{
  "d_model": 160,
  "n_head": 5,
  "vocab_size": 1024,
  "norm": "layernorm",
  "norm_eps": 1e-05,
  "bias": "qkv",
  "init": "normal",
  "init_std_up": 0.0197,
  "lr_mult_qkv": 0.7,
  "beta2": 0.95,
  "warmup_steps": 312,
  "decay_fraction": 1.0,
  "seq_len": 512,
  "train_tokens": 152100000
}
MLP neurons of a small language model. Each row is named by its layer, matrix (down: output weights) and neuron, and shows model dimensions 16-143. Each number is 128 + 24 x the weight over its row's rms, rounded and kept within 0 to 255. Numbers have three digits each.
After each neuron's rows, "fires before" lists the tokens most often just after its 100 highest values on Wikipedia text that the model never trained on.

L10.down22:147111096134091112149150154139123107136122150169107076143115131105110115173152142149127109115126119194158115156121121132135115132155096165086148165098091124130119159160140113131156111085121069117097116134147135148123132114154128123128099132145125115125153087153101131106120139110120111139134168094108091127138137091147123152160150164152150129114149132123108151149162139118134060125097
fires before: "e", "z", "en", "es", "ra", "ig"

L11.down530:102124164139092104140130130138159133106123135119130136145133151129128129136118111106106119137127124132128159123151111139118098117129140128119197138118145119153131108095178139156136103118164099183085098101157132096159105133112099139163107121138128152124117106098098141120077080148127129145150120128105131162156165148116133179121148119139119117077129140161102159132153109134128134172128
fires before: "ter", " —", "es", "ons", "one"

L4.down19:101123141090187096149137073121129144115136135115146138109107127158077101122152093133141102136158138120096110141125152132150142076147104185104140126104157125159184129135122117173071162129108135176126124098128121180157093057147171153077109103143141143117125126142118122147127116112129133119171129130120093141142143078104128136116106114118136153163129157119114150094150146130135097129148
fires before: "9", "7", "8", "70", "90"

L6.down349:121138140147167137123053142129157151158144122116151111122139152102071147122149092121125151141146154121165168087127118134141137132114110061116089118151144139157108160124140132144096113129075115183144137091147132094159081164130121141119134201129132138140167156135113130133136132138129141181161135147118124139126095122104130103113117121109109171126128113132094126129121115118162121123109
fires before: "le", "out", "it", "ov", "lect", " a"

L10.down515:120139176137113142124099169131162150086111124135102150109131108133129123140110122136116187113116118099094102141112117120149155132133138108150092144177170120150129083129161147122101126144144153115140140118140145106167157132126110148100128161139094140141090108122115182134118141108140123161104143170139134118088139140122139126084093119118115120119113146133137169084102146163152138136145
fires before: "e", "es", "y", ":", "il", "ill"

L10.down21:145152094148129141112111133118130110116125087111158158099171088136155116133153149129128129157118138112083137098139171117119175119105133150163136111144128128106144101104132118153126114142205121125110091141109139158142131115127115137171131118088131141130141200111105097149124102160115110136119125099122113121094090151165152122109106141137083124094120132099155125153152134194171085159122
fires before: "–", ")", " (", "°", " l", "\n"

L11.down66:145119164132107158120082107126130151166144126086136150137105158153136130076156144106161147126145141103097150103143149132152096098131138152180128150147106142112121143134124133157125106106054153194133144126147139124114106141124099169155111110110116168109137118166134130072140083144123124144134149118127133119138116152121112115135133143097145134119156134120124130125164105110113133119136
fires before: " by", " the", ",", " in", ".\n\n", " as"

L7.down208:154114104108146117166126172132097098100136132111146153123110082166135164149126132152128145139082091119085097163137109145130086124122162121168133136162134153119108143157144114082070091134085145141145126179130168118160126147087123104110117118131103160147148160148117135153098118138111104116134162103120105131153156125113124126096164116118104134135148119131113165107134136121147120110090
fires before: " ", "k", "fter", "ial", "s", "cc"